Weights of a small GPT-style language model, trained from scratch on English Wikipedia.
Architecture: RMSNorm before each block, rotary positions, normalized queries and keys, attention and MLP in parallel.
MLP neurons of a small language model. Each row is named by its layer, matrix (gate and up: input weights) and neuron, and shows model dimensions 64-191. Each number is 50 + 12 x the weight over its row's rms, rounded and kept within 0 to 99. A neuron's up and down rows have the sign that makes its largest values positive.
Before each neuron's rows, "fires on" lists the tokens most often at its 100 highest values on Wikipedia text that the model never trained on.

fires on: "m", "em", "d", " Em", "i", "am"
L6.gate812:54 51 46 72 38 51 47 29 59 44 42 50 51 59 42 77 58 69 42 48 52 63 41 30 48 67 65 46 45 38 61 47 52 43 37 42 73 38 59 18 51 45 50 61 50 41 70 62 57 21 69 54 47 43 40 72 42 52 39 62 38 55 56 50 49 77 59 59 55 53 53 38 28 57 47 33 64 47 37 36 42 45 39 45 42 37 58 63 39 29 44 60 38 56 57 70 31 44 39 56 58 56 53 57 72 56 63 35 54 57 48 49 44 55 42 54 57 18 51 55 56 66 69 51 45 38 32 49
L6.up812:61 59 34 55 75 55 58 16 47 45 41 61 43 42 68 39 68 65 41 46 51 55 41 43 47 27 63 14 62 45 41 55 63 52 32 54 46 37 64 36 66 41 45 73 61 66 52 37 48 41 39 52 57 53 49 63 43 58 31 23 53 65 62 47 62 44 48 38 31 47 42 74 64 62 35 65 83 54 63 39 53 51 51 61 49 53 57 70 40 39 40 35 42 55 60 35 38 52 51 24 56 55 58 57 27 63 60 41 68 72 33 48 47 49 55 52 59 69 47 52 63 60 53 39 71 50 53 46

fires on: "O", "ad"
L6.gate463:49 39 49 41 49 53 63 72 41 87 42 46 38 50 49 73 70 54 31 37 57 49 25 37 37 66 71 61 43 30 68 54 48 60 38 45 35 51 45 37 56 39 56 33 54 42 31 46 47 38 53 51 62 40 54 77 45 50 58 41 50 66 54 64 32 41 69 58 64 49 51 63 58 49 50 47 29 27 56 32 40 51 51 72 27 20 40 38 50 53 41 42 49 50 60 43 51 43 42 52 34 33 49 67 38 60 49 58 55 53 55 41 36 53 42 27 53 57 68 45 72 33 42 52 43 39 38 44
L6.up463:37 18 53 63 57 54 42 45 57 55 49 47 58 39 54 19 44 48 49 55 47 41 56 64 60 37 58 63 34 48 73 64 37 48 48 56 57 61 29 65 36 28 91 49 61 48 33 42 52 49 25 49 42 42 60 65 40 50 59 54 54 41 35 44 42 48 49 53 49 18 63 38 51 69 42 39 40 52 59 27 46 55 55 46 53 46 49 53 62 74 38 49 65 29 48 57 49 47 36 41 61 54 43 51 39 60 62 48 32 32 42 72 49 43 53 58 52 59 41 51 41 51 56 41 50 44 50 63

fires on: "\n", " |", " Sch", " fac"
L8.gate316:51 45 43 63 50 72 54 48 63 65 54 51 30 48 49 48 68 44 66 31 55 52 41 51 53 68 54 61 47 60 33 57 20 71 40 51 56 51 44 48 39 49 55 59 39 59 49 75 65 45 49 36 54 48 68 60 50 66 62 51 68 50 71 37 49 41 49 39 57 59 67 47 53 68 45 49 77 36 59 41 48 59 47 42 57 45 49 34 49 59 42 47 45 48 48 62 45 59 60 35 66 52 22 32 64 42 41 37 52 34 46 49 44 49 58 28 21 57 49 74 59 41 41 46 56 53 28 27
L8.up316:68 29 63 51 49 40 49 42 55 53 41 80 38 47 48 62 48 51 31 42 28 55 56 32 56 40 31 48 51 45 36 31 41 37 66 40 63 53 51 34 54 42 49 51 44 60 16 35 65 56 39 47 59 38 71 49 47 50 50 55 53 65 53 40 42 40 54 52 36 24 91 66 51 46 32 52 39 50 54 69 51 53 62 57 52 37 45 46 61 55 26 57 51 55 52 61 49 54 33 57 52 60 33 56 50 27 59 67 51 60 51 62 39 56 56 73 50 62 73 36 59 56 56 44 50 55 55 47

fires on: " reg", "c", "ro", "g", "y", "urg"
L6.gate578:27 58 52 53 69 43 54 57 49 39 58 38 32 55 38 38 65 53 60 55 40 28 52 45 45 72 77 36 26 52 55 49 32 38 48 44 58 39 46 55 28 48 36 52 79 49 35 36 35 30 57 49 46 60 60 69 43 62 42 69 37 40 32 75 63 30 61 41 41 48 56 30 38 66 47 64 46 58 44 60 44 43 50 57 56 45 68 60 65 42 53 58 78 66 27 22 56 51 64 39 75 57 61 55 60 46 52 59 55 57 75 43 52 36 47 54 66 33 46 37 33 66 69 52 58 54 43 46
L6.up578:58 50 41 52 39 38 66 37 60 47 50 42 31 49 32 41 47 67 47 40 58 30 28 19 57 43 49 51 64 68 47 43 37 33 63 37 43 52 55 54 51 33 33 67 57 57 42 59 67 47 78 67 50 42 53 47 50 43 67 75 35 39 58 28 41 45 52 53 66 46 49 55 86 57 61 48 41 37 44 36 48 33 48 38 41 76 63 33 48 72 25 50 68 57 48 53 67 52 48 33 66 53 39 47 59 50 35 29 56 81 47 71 63 57 56 57 51 40 43 63 63 58 51 60 31 38 45 56

fires on: " later", "on", " after", "ly", "uring"
L3.gate230:54 51 43 56 46 56 79 73 44 68 59 25 46 43 64 29 48 49 52 38 74 70 59 64 77 63 48 34 55 35 56 15 63 53 29 35 35 45 56 50 45 36 44 63 35 62 33 57 61 40 66 37 49 54 64 49 38 46 42 64 66 54 50 56 47 47 39 44 42 35 57 36 43 61 59 51 63 35 55 35 45 74 42 33 49 44 46 39 47 38 64 64 20 47 57 61 67 67 27 54 59 55 41 75 57 57 29 39 51 43 49 62 51 30 35 48 75 41 28 53 50 46 66 55 25 35 23 76
L3.up230:43 33 69 47 54 53 61 63 52 59 37 62 41 41 46 48 55 35 41 58 39 61 37 36 42 60 38 27 64 58 61 46 47 39 55 36 74 42 54 40 36 69 41 54 69 56 55 24 41 50 61 51 53 72 35 19 43 72 49 38 46 49 60 50 61 32 45 32 48 61 72 39 53 39 36 40 64 43 31 46 58 38 49 58 23 43 61 40 45 47 51 39 46 54 65 68 38 63 51 43 51 61 64 57 55 54 39 52 46 34 45 62 59 30 63 78 58 71 58 42 42 65 57 35 41 58 57 80

fires on: " |"
L6.gate744:47 34 61 60 45 66 71 35 71 54 45 56 25 35 53 46 55 43 51 30 56 54 64 47 52 45 41 50 35 60 36 73 36 39 41 45 42 56 55 50 36 66 53 49 59 87 68 51 64 66 44 52 45 37 37 51 39 58 57 74 50 50 43 39 57 43 42 58 67 35 64 51 51 42 51 38 36 36 53 54 64 32 50 20 59 42 68 46 51 71 45 61 48 42 48 67 39 54 61 61 49 32 55 46 62 52 43 46 52 48 55 61 51 45 59 69 43 57 32 41 50 44 54 54 49 28 51 69
L6.up744:52 37 36 53 60 79 53 65 42 57 61 56 42 43 57 63 47 27 33 26 42 46 41 45 26 61 55 46 70 39 51 48 55 45 67 43 43 49 50 32 33 42 46 57 43 60 57 51 67 63 63 68 32 44 60 35 27 47 46 66 46 55 33 59 50 34 50 72 33 45 52 65 46 36 39 34 47 36 25 17 53 44 68 39 59 77 52 36 54 41 35 44 52 33 44 65 51 34 40 60 82 47 54 56 30 38 33 48 48 66 49 49 62 49 66 20 48 81 50 71 44 60 38 57 38 56 40 47

fires on: "-", "|", " inf", " dist", " •", " ×"
L6.gate118:61 55 72 51 59 23 47 40 59 55 64 55 53 38 38 47 38 62 63 54 56 45 50 43 51 53 29 69 53 56 50 59 64 53 52 52 67 58 40 28 44 42 47 53 44 47 49 38 37 32 63 32 42 52 60 55 43 40 52 53 45 41 35 56 24 24 67 50 57 39 35 23 48 57 48 65 42 30 81 35 49 52 51 56 31 51 27 65 55 58 54 43 49 84 63 43 68 56 47 38 59 50 62 55 56 70 42 50 67 47 28 46 54 57 50 42 55 51 76 45 66 56 62 34 18 53 49 58
L6.up118:66 59 43 28 61 45 64 65 56 48 61 65 45 53 46 44 55 53 53 36 46 60 38 46 42 39 42 69 61 43 74 68 37 55 44 56 57 60 49 45 55 42 47 31 50 42 67 65 28 39 47 50 35 54 45 55 68 45 46 45 43 37 60 53 54 41 48 74 49 46 54 49 46 68 54 61 50 71 28 42 70 49 78 54 59 58 40 35 45 50 58 29 53 41 62 50 46 28 35 49 40 49 65 50 44 69 70 33 71 37 26 45 73 76 67 41 46 73 44 49 54 54 64 58 54 47 44 47

fires on: " qu", " Qu", "u", " cr"
L6.gate74:63 52 35 43 34 46 64 53 55 42 50 54 34 67 44 55 47 50 43 52 65 51 48 26 39 36 39 28 44 49 34 47 48 51 58 45 49 51 36 53 50 58 57 55 37 52 71 68 38 24 48 58 64 32 56 45 44 55 51 49 59 47 31 71 64 33 52 29 45 49 71 49 67 39 67 38 40 41 49 37 49 58 60 72 45 44 54 49 43 42 45 40 65 41 44 41 47 58 45 56 36 72 55 64 56 61 54 54 41 44 55 34 69 48 51 46 65 51 35 56 55 29 43 39 50 36 41 54
L6.up74:40 61 55 47 43 38 48 43 46 50 48 35 60 52 54 59 50 61 45 52 68 49 30 43 46 49 34 62 40 43 50 57 54 53 28 42 51 45 62 70 60 51 43 54 40 56 49 69 50 66 71 41 46 43 81 48 65 58 40 41 50 10 34 51 35 43 53 55 31 36 30 27 65 49 51 33 53 53 61 44 57 53 55 47 34 40 48 41 44 48 50 53 49 39 58 64 68 62 41 69 40 49 59 58 39 62 57 51 57 42 44 32 56 30 31 41 48 68 45 63 48 64 41 67 52 48 45 69

fires on: ".", "le", "'"
L4.gate590:52 63 42 51 57 62 53 47 49 39 81 41 59 53 63 32 60 38 48 45 47 43 35 43 28 47 36 67 58 64 41 55 39 73 44 56 41 28 69 32 27 49 55 36 52 63 54 71 54 27 44 53 34 57 47 55 40 35 46 36 54 35 42 61 34 50 50 37 76 61 50 70 66 53 50 48 61 60 33 35 44 51 49 46 41 35 48 61 57 33 41 56 34 48 55 45 56 53 43 60 61 67 53 66 54 60 52 57 48 60 49 55 42 59 52 34 33 69 81 50 42 33 61 56 52 37 25 26
L4.up590:48 67 43 54 25 54 34 57 34 44 36 33 60 25 45 47 55 57 53 48 51 43 28 37 21 13 69 58 55 53 57 33 58 59 42 72 53 33 66 39 32 41 59 38 65 67 38 50 45 46 65 47 50 51 43 59 45 50 41 47 39 54 73 52 42 48 49 43 65 53 56 66 52 54 66 65 67 43 30 32 61 51 60 33 59 65 53 39 40 36 43 42 62 56 49 70 47 54 46 71 30 53 43 39 51 50 21 56 85 47 64 24 49 68 66 59 52 56 55 43 26 44 55 53 48 32 46 48

fires on: " |"
L4.gate436:60 57 39 64 47 57 44 63 60 43 65 27 28 42 59 60 62 65 34 34 71 38 39 44 56 65 60 30 56 31 57 38 64 55 58 72 45 71 45 41 41 49 61 61 62 44 45 63 57 59 39 40 76 34 53 44 48 56 43 58 51 45 49 42 29 56 57 62 62 45 51 63 38 48 50 67 38 29 37 55 58 64 47 42 40 42 75 43 53 46 41 45 33 63 67 30 43 46 63 52 52 53 48 48 78 49 45 38 40 37 42 44 54 39 53 57 33 53 43 59 50 54 61 43 55 61 39 39
L4.up436:45 53 44 75 54 49 49 56 48 42 66 74 37 42 50 37 58 39 60 58 38 53 49 53 43 72 29 49 57 29 51 46 63 46 53 48 47 40 37 41 37 39 65 54 56 78 53 68 29 55 43 37 55 34 73 25 38 50 42 60 70 43 54 54 31 44 58 72 58 45 56 54 40 48 40 66 47 50 25 49 54 68 59 48 53 41 53 63 65 54 30 28 44 35 73 40 51 51 45 59 57 53 53 42 58 61 63 48 53 53 53 24 70 48 42 43 57 66 71 72 62 34 62 56 29 43 37 50

fires on: " |"
L6.gate692:61 64 52 52 47 51 66 48 53 58 22 70 37 48 35 43 80 59 39 20 38 67 48 53 50 46 47 39 59 23 33 61 44 39 56 52 62 70 68 58 40 55 44 59 51 64 52 57 39 55 63 49 57 37 58 57 21 35 43 64 60 65 47 51 34 42 37 52 74 42 80 66 36 45 27 64 25 37 62 55 65 51 48 30 66 63 57 36 63 62 49 39 56 23 63 63 37 51 66 52 63 49 28 58 58 65 32 52 43 41 43 53 44 59 65 51 23 55 72 54 67 57 51 47 45 52 45 59
L6.up692:51 71 49 65 50 70 72 59 67 51 46 65 43 57 51 44 72 66 50 49 35 52 36 40 56 49 58 62 53 49 63 53 60 47 46 73 61 41 43 34 32 53 50 58 48 47 42 45 49 59 52 45 41 40 66 69 40 61 48 88 65 45 46 45 44 52 37 70 31 40 70 62 33 55 37 46 35 43 62 38 76 43 48 33 53 49 71 42 65 41 41 47 37 35 62 47 68 38 62 51 68 56 46 52 40 44 47 56 46 55 45 62 37 57 55 33 36 49 63 55 66 41 57 52 59 55 33 48

fires on: " |", "ach", "or", "ight", "al"
L3.gate259:57 64 48 54 52 49 35 64 52 49 36 62 40 52 54 70 58 49 47 32 56 50 53 46 58 44 50 58 59 51 41 40 54 37 67 76 64 69 54 37 49 48 45 68 41 76 66 49 66 52 52 52 63 56 61 58 43 31 57 59 75 51 70 61 41 43 45 42 56 44 52 65 35 36 51 53 48 37 61 24 50 49 37 44 47 62 77 46 21 39 32 48 28 43 49 39 45 48 59 41 62 56 34 53 83 47 64 14 51 48 69 46 57 51 64 52 65 63 53 51 51 58 48 57 52 66 35 62
L3.up259:41 47 29 40 45 61 79 67 54 59 57 48 39 47 61 33 52 57 51 41 44 40 45 12 48 48 59 30 55 43 53 60 54 50 57 74 48 56 31 45 40 54 46 35 70 67 66 66 62 59 55 65 51 42 68 49 48 57 49 46 64 47 31 48 57 50 36 24 45 40 37 36 36 40 45 40 68 66 43 59 61 34 38 33 45 40 56 54 42 50 36 38 39 74 42 55 44 59 48 51 57 62 34 54 54 54 50 59 42 39 53 56 59 58 61 56 61 60 37 65 40 68 65 28 54 72 49 52

fires on: "at", "x", "y", "it", "ect", "iew"
L3.gate491:66 76 58 64 37 51 47 46 50 68 66 62 40 54 38 49 49 39 44 56 55 69 41 38 56 34 36 40 65 66 52 53 51 39 50 49 65 33 41 54 61 53 34 68 51 54 19 45 55 45 10 59 31 31 47 64 44 53 70 67 51 43 79 57 60 33 44 55 57 56 54 70 26 41 43 36 65 48 47 65 50 41 37 46 50 51 43 57 59 48 61 46 38 53 75 43 46 49 64 71 50 57 37 43 43 55 45 49 61 51 71 37 46 47 53 41 66 38 60 68 52 46 52 63 48 69 43 75
L3.up491:52 72 53 41 42 51 46 49 50 47 44 65 43 69 62 55 61 26 57 37 65 41 60 70 44 18 27 44 59 42 43 53 42 50 53 61 44 63 79 42 71 48 40 37 48 48 45 37 57 59 54 57 66 64 58 80 72 76 35 35 54 58 30 63 29 35 60 47 43 47 30 25 43 47 50 39 62 64 39 43 46 55 37 46 43 41 53 57 43 37 62 70 48 29 32 43 32 31 56 45 65 66 56 57 65 53 53 60 64 64 51 49 45 80 77 38 52 39 55 40 55 58 44 16 47 72 35 54

fires on: "m", "im", "em", "w"
L4.gate381:49 50 49 54 82 48 47 54 59 55 54 33 50 59 52 39 67 65 52 30 49 49 24 28 27 36 45 63 68 33 43 42 59 45 32 45 37 35 53 30 53 33 18 51 68 47 68 51 62 46 63 62 52 54 57 36 52 34 60 59 45 37 44 62 44 50 48 65 30 57 43 40 52 57 58 31 65 39 41 43 66 51 49 58 50 59 74 47 61 31 79 53 52 46 27 67 40 70 51 74 64 65 40 57 65 42 55 59 35 64 39 43 60 42 45 49 45 48 42 54 49 57 50 63 80 58 44 47
L4.up381:40 51 56 59 59 58 51 38 62 62 60 51 51 55 52 56 48 59 34 41 26 65 29 57 42 53 60 45 73 65 58 35 76 49 49 44 39 44 56 67 69 37 39 48 41 51 58 55 47 50 44 69 41 35 43 74 22 46 57 64 40 46 44 50 47 29 49 42 51 39 43 63 40 67 39 79 48 65 40 60 54 56 24 68 54 46 45 51 59 37 44 40 18 51 54 46 49 44 52 48 45 25 67 50 43 61 58 64 41 57 54 51 56 45 59 59 59 45 57 56 54 48 59 47 35 71 30 44

fires on: " for", ".", " For", " gl", " al", "ele"
L8.gate253:55 49 58 51 52 59 36 57 64 69 58 33 55 50 70 23 31 53 55 28 17 49 47 32 51 43 42 41 58 55 38 56 40 37 37 26 55 62 35 41 38 44 49 32 50 39 47 55 56 66 53 60 53 59 50 55 36 57 32 57 34 28 57 37 69 55 69 59 64 72 73 58 46 44 47 51 48 48 32 25 47 40 61 48 35 33 41 43 49 42 56 42 57 59 44 42 44 58 41 49 28 58 31 47 38 61 66 57 40 58 34 54 70 54 60 58 70 46 41 64 53 63 87 50 58 54 47 33
L8.up253:50 58 35 47 33 56 44 34 71 35 60 35 46 29 46 48 54 70 63 51 71 48 46 64 65 50 51 41 30 43 47 51 59 52 63 47 45 45 54 36 65 34 28 67 48 40 42 65 37 57 47 52 43 36 48 45 44 55 80 43 27 37 41 59 68 35 65 36 56 64 73 48 31 42 53 49 34 35 32 37 38 29 51 70 39 47 42 41 48 50 43 53 47 45 47 37 39 64 47 49 60 55 40 62 51 55 48 50 56 44 49 55 57 52 44 71 60 36 39 65 66 40 65 38 44 52 45 38

fires on: "an", "at", "et", "or", "h", "y"
L4.gate167:51 67 52 69 49 53 59 47 59 32 54 64 41 34 77 52 76 55 62 28 71 45 41 61 58 32 29 57 61 23 45 43 52 36 55 44 72 46 64 61 43 37 47 73 66 55 31 38 52 56 60 53 46 40 51 60 74 81 55 58 40 62 66 55 71 61 29 68 63 54 65 62 56 36 31 48 38 69 49 51 49 60 38 60 49 55 35 63 49 32 52 58 61 44 49 52 35 77 51 35 36 36 26 48 42 51 62 29 40 54 61 30 34 58 59 36 54 36 68 63 60 54 54 49 29 54 45 60
L4.up167:51 53 58 62 52 28 50 44 40 40 68 61 45 44 59 43 54 56 60 38 52 48 47 59 47 66 68 37 65 61 42 59 64 37 46 57 25 27 60 41 66 28 64 34 33 64 31 54 34 68 54 51 66 27 53 53 54 41 68 41 44 61 56 57 53 54 56 53 45 49 69 19 34 69 52 67 51 48 82 33 59 69 58 41 52 60 70 62 47 56 49 44 55 52 35 54 60 44 55 55 34 63 47 47 58 41 47 65 54 53 60 42 45 56 41 46 51 47 60 36 54 68 41 52 33 63 54 56

fires on: "on", "an", "in", "y"
L4.gate497:38 56 53 76 69 33 56 38 60 47 45 46 33 34 63 64 71 48 47 50 61 74 57 41 45 73 39 53 44 53 39 56 56 70 42 65 79 35 54 50 48 53 60 49 70 56 59 46 46 52 45 48 40 84 71 50 41 49 50 59 36 53 40 59 55 78 40 48 63 74 65 48 50 56 50 42 38 48 46 40 55 42 70 57 45 48 40 64 76 51 48 67 54 51 37 74 64 69 45 62 36 50 50 45 42 54 45 64 34 48 51 62 58 21 59 56 47 27 46 30 46 59 68 48 29 24 37 55
L4.up497:44 43 58 39 37 40 43 61 55 49 45 69 38 51 80 40 62 69 62 35 60 60 61 55 41 55 65 69 36 23 40 54 52 31 65 52 54 60 59 63 49 60 53 55 48 61 62 58 61 57 43 51 32 37 57 64 51 52 68 60 64 65 37 48 44 65 41 65 69 50 52 50 41 53 45 44 33 53 52 50 49 60 31 60 67 38 49 41 48 44 67 47 36 59 53 52 42 70 55 56 19 67 63 63 42 47 50 32 49 59 38 62 49 62 52 39 61 44 63 35 46 61 49 62 41 37 55 62

fires on: "c", "sp", " sp", "st", "form"
L4.gate452:81 51 54 68 60 58 48 52 74 64 55 35 35 34 41 57 61 45 61 48 42 53 44 46 71 57 49 31 64 53 48 54 44 80 62 37 61 50 48 56 31 55 59 47 40 67 49 72 48 64 48 49 33 52 48 65 52 53 43 56 54 69 70 40 48 41 56 35 62 18 37 36 66 46 69 50 69 45 22 48 40 48 66 57 65 60 41 54 47 51 39 61 59 64 66 45 56 63 56 45 45 57 48 63 63 49 47 49 54 46 50 45 70 63 57 25 50 53 47 30 46 36 52 46 50 46 65 52
L4.up452:66 35 50 55 47 46 59 57 36 60 42 57 52 70 27 53 47 50 66 21 45 13 62 56 53 53 44 54 23 66 37 60 45 43 45 48 75 58 43 56 30 39 55 56 56 68 52 53 46 65 51 57 44 53 40 77 51 42 35 30 49 83 49 58 55 35 60 54 67 60 64 28 30 52 51 48 64 45 28 56 46 60 50 59 56 46 42 33 43 37 41 42 49 45 56 48 29 66 76 72 47 43 31 56 53 48 48 41 38 55 35 57 42 37 58 44 46 60 37 63 45 47 50 46 58 52 46 65

fires on: " over", " every", " for", " what", " said", " some"
L8.gate153:65 59 37 59 57 71 60 54 67 66 62 41 49 28 54 39 54 46 59 27 46 51 66 43 38 35 37 61 59 70 28 51 48 43 40 43 46 92 49 68 60 62 34 55 51 76 47 56 43 45 44 58 28 58 56 49 56 28 53 64 51 52 52 52 65 43 44 32 69 48 48 50 54 42 52 54 37 44 24 47 66 79 58 72 36 29 53 41 55 48 50 58 27 61 44 61 43 49 49 39 49 30 32 50 55 53 61 53 61 63 39 63 35 60 41 50 64 43 29 65 40 39 46 54 43 53 40 59
L8.up153:62 59 51 29 46 45 50 27 33 53 46 57 56 62 42 64 49 39 67 52 46 36 55 45 66 74 35 41 31 59 50 54 35 38 49 56 59 57 23 48 43 66 53 48 46 34 96 48 38 52 41 41 60 54 54 39 57 35 65 47 34 52 55 51 45 67 53 43 41 48 59 55 37 70 49 37 50 51 34 56 54 55 50 49 49 56 55 54 68 40 53 61 41 32 34 48 51 28 32 49 54 65 51 45 43 51 68 66 53 74 37 40 28 53 55 26 62 48 62 63 63 55 39 34 33 50 42 44

fires on: "et", "c", " use", " ret", "sp", "ce"
L3.gate223:72 71 33 45 42 44 53 35 47 67 67 47 47 46 45 60 67 28 59 50 60 58 51 55 47 57 57 37 43 27 56 53 61 40 46 23 32 49 31 56 36 48 43 57 37 52 45 57 36 64 65 34 27 57 45 48 44 34 30 57 52 55 71 31 65 45 61 56 70 23 71 63 49 70 68 45 53 50 49 44 44 43 51 46 72 30 57 54 51 27 55 52 41 41 94 22 57 36 57 76 45 52 73 43 36 62 37 36 54 54 63 57 44 41 34 49 38 60 54 31 39 49 30 42 53 38 38 60
L3.up223:40 39 57 37 51 36 48 42 55 55 81 47 57 64 47 44 37 42 45 48 56 63 73 52 53 40 47 51 54 58 32 51 58 40 62 48 74 52 48 55 51 38 65 60 43 68 46 47 66 40 49 49 51 47 53 51 44 58 46 69 44 58 48 46 71 48 47 53 52 35 49 42 45 41 60 35 61 47 57 60 30 33 55 63 39 51 30 29 66 59 61 59 56 53 61 42 47 51 67 41 50 31 63 28 39 43 55 70 45 41 44 77 55 26 86 61 66 57 66 36 40 44 41 73 41 48 45 47

fires on: "s", "ers", "is", "in", "ics", "us"
L3.gate63:37 47 44 36 73 33 53 55 48 57 67 59 38 30 88 19 56 51 57 69 43 53 46 56 18 53 45 57 51 51 53 58 58 65 78 45 52 39 61 45 18 36 44 54 49 50 50 54 40 53 40 55 53 46 43 41 59 43 55 59 59 53 57 56 50 54 52 41 77 73 55 46 57 39 64 31 50 53 63 43 68 78 35 59 37 59 38 59 31 53 68 70 27 46 38 60 23 39 61 56 54 63 59 38 53 49 49 25 50 41 61 47 50 54 30 45 47 49 58 31 46 56 51 56 32 60 45 37
L3.up63:55 47 50 48 59 60 40 45 42 46 39 38 63 53 66 65 64 66 39 68 58 39 61 34 61 77 52 67 53 39 65 45 49 46 47 34 67 61 29 69 35 44 45 44 48 51 48 69 38 38 72 25 52 43 24 30 33 50 56 42 71 57 57 71 50 56 43 69 44 48 41 46 60 46 50 51 66 70 54 39 67 50 19 44 61 63 75 48 44 31 43 57 54 60 58 67 49 39 54 62 54 67 54 66 44 51 59 46 57 44 38 58 57 46 37 52 43 34 51 42 53 67 49 56 57 42 40 26

fires on: "\"", "'"
L3.gate449:48 55 55 59 60 30 32 44 40 59 53 47 51 55 43 39 61 41 61 48 46 49 34 43 39 66 57 58 35 69 37 43 51 71 32 57 51 43 60 39 39 37 60 32 41 78 38 53 30 58 42 49 43 63 61 40 56 73 34 61 59 53 61 62 58 39 58 49 52 53 65 46 62 57 42 55 48 64 42 48 59 51 58 42 52 53 57 53 46 47 56 51 37 41 72 56 60 46 44 39 47 59 59 57 57 54 43 65 54 43 53 57 59 45 61 65 40 49 51 36 45 46 82 65 42 22 34 53
L3.up449:42 48 51 43 43 48 37 48 50 35 66 53 49 36 52 51 24 48 61 48 59 42 58 53 48 29 64 48 47 50 50 56 46 49 68 41 63 45 56 51 38 36 27 35 47 54 53 57 31 60 57 34 74 56 55 46 40 57 33 46 57 69 60 54 41 48 46 42 62 60 30 78 61 60 45 41 59 55 47 50 44 61 39 42 57 48 75 45 61 72 53 63 49 53 41 58 29 26 62 50 44 63 45 47 54 47 56 37 69 46 47 57 41 32 51 41 67 45 64 37 55 76 58 49 72 14 61 40

fires on: "-", "or", "–", "y", "it"
L6.gate818:42 57 39 50 51 62 53 40 36 24 58 39 49 45 53 36 52 39 72 47 52 75 38 69 47 38 26 48 54 65 43 38 60 61 47 50 70 43 56 45 49 50 49 69 48 61 60 39 65 57 52 56 50 43 47 59 60 67 52 75 58 53 47 43 39 39 53 56 41 59 62 62 48 34 19 52 57 48 47 77 37 55 67 49 44 47 60 45 66 50 60 33 40 55 41 68 42 53 56 72 46 56 28 49 28 39 47 29 72 42 43 37 57 53 40 60 53 68 51 75 42 44 61 60 57 62 41 29
L6.up818:56 61 44 61 50 49 48 56 60 51 47 53 69 77 61 62 47 48 45 64 52 44 65 36 53 71 62 50 32 68 44 48 47 40 78 29 57 61 58 65 33 56 45 41 35 50 27 51 41 53 51 38 64 45 68 49 62 65 66 47 64 59 42 65 44 59 57 56 73 48 38 45 48 46 45 35 46 55 52 37 32 52 65 63 48 60 42 50 42 66 55 67 50 56 30 58 72 64 71 49 36 82 56 68 51 52 56 59 52 58 76 44 36 47 59 57 68 54 62 57 47 43 48 22 50 31 55 45

fires on: " G", " reg", "g", " min"
L8.gate42:23 82 45 35 60 57 57 40 39 48 35 38 40 42 27 73 47 43 58 32 32 33 51 26 43 74 30 36 40 44 49 48 47 24 41 38 61 38 65 47 40 49 56 54 61 50 52 39 39 40 65 38 46 39 49 54 46 45 68 69 55 55 52 56 36 68 77 61 33 28 43 32 63 48 49 61 65 50 67 67 30 57 32 63 65 28 35 59 54 39 51 54 83 62 46 35 40 49 69 50 72 67 32 53 64 48 52 51 55 60 41 53 43 43 49 38 51 59 47 45 65 54 37 57 60 37 39 55
L8.up42:71 62 33 43 57 35 62 40 29 50 55 52 28 47 39 46 45 53 50 49 90 69 47 45 52 51 51 48 56 60 39 34 34 54 40 41 59 46 64 62 26 57 54 50 54 25 43 43 55 44 74 43 30 36 70 48 60 42 60 63 38 45 49 44 48 56 67 40 53 51 41 31 59 72 33 45 71 33 50 35 26 60 39 39 69 50 62 59 65 63 72 48 58 51 60 36 47 52 53 48 45 46 35 40 32 56 38 53 73 57 44 45 59 55 49 63 38 20 27 42 63 38 72 39 50 48 42 49

fires on: ".", " Born", ".\""
L6.gate391:63 48 63 66 58 52 37 58 57 70 56 51 44 52 63 64 63 38 62 47 40 46 41 48 57 39 22 50 53 24 58 55 55 64 58 59 48 45 31 51 40 25 69 45 40 57 42 70 40 43 42 41 60 57 54 68 45 41 34 46 45 72 50 49 27 45 59 53 87 49 60 49 50 51 35 46 62 29 38 30 56 45 37 59 51 57 71 43 62 35 35 39 34 75 42 60 37 83 52 66 66 62 63 62 43 56 38 35 49 54 64 49 44 62 53 57 36 56 41 39 35 58 70 52 60 36 49 31
L6.up391:58 53 50 56 38 40 38 42 58 54 32 66 43 55 65 52 53 38 58 55 43 42 67 62 39 35 39 49 54 28 64 65 44 62 47 54 66 55 46 31 33 49 72 25 44 65 34 59 27 45 45 52 64 52 62 84 29 49 61 55 49 55 46 57 42 37 69 52 74 51 54 51 50 51 42 62 68 51 44 40 53 57 59 44 56 46 71 37 58 63 52 32 43 62 53 58 39 54 70 68 48 67 68 64 49 69 43 53 47 43 74 40 50 53 55 53 51 42 42 63 41 41 74 31 59 41 49 41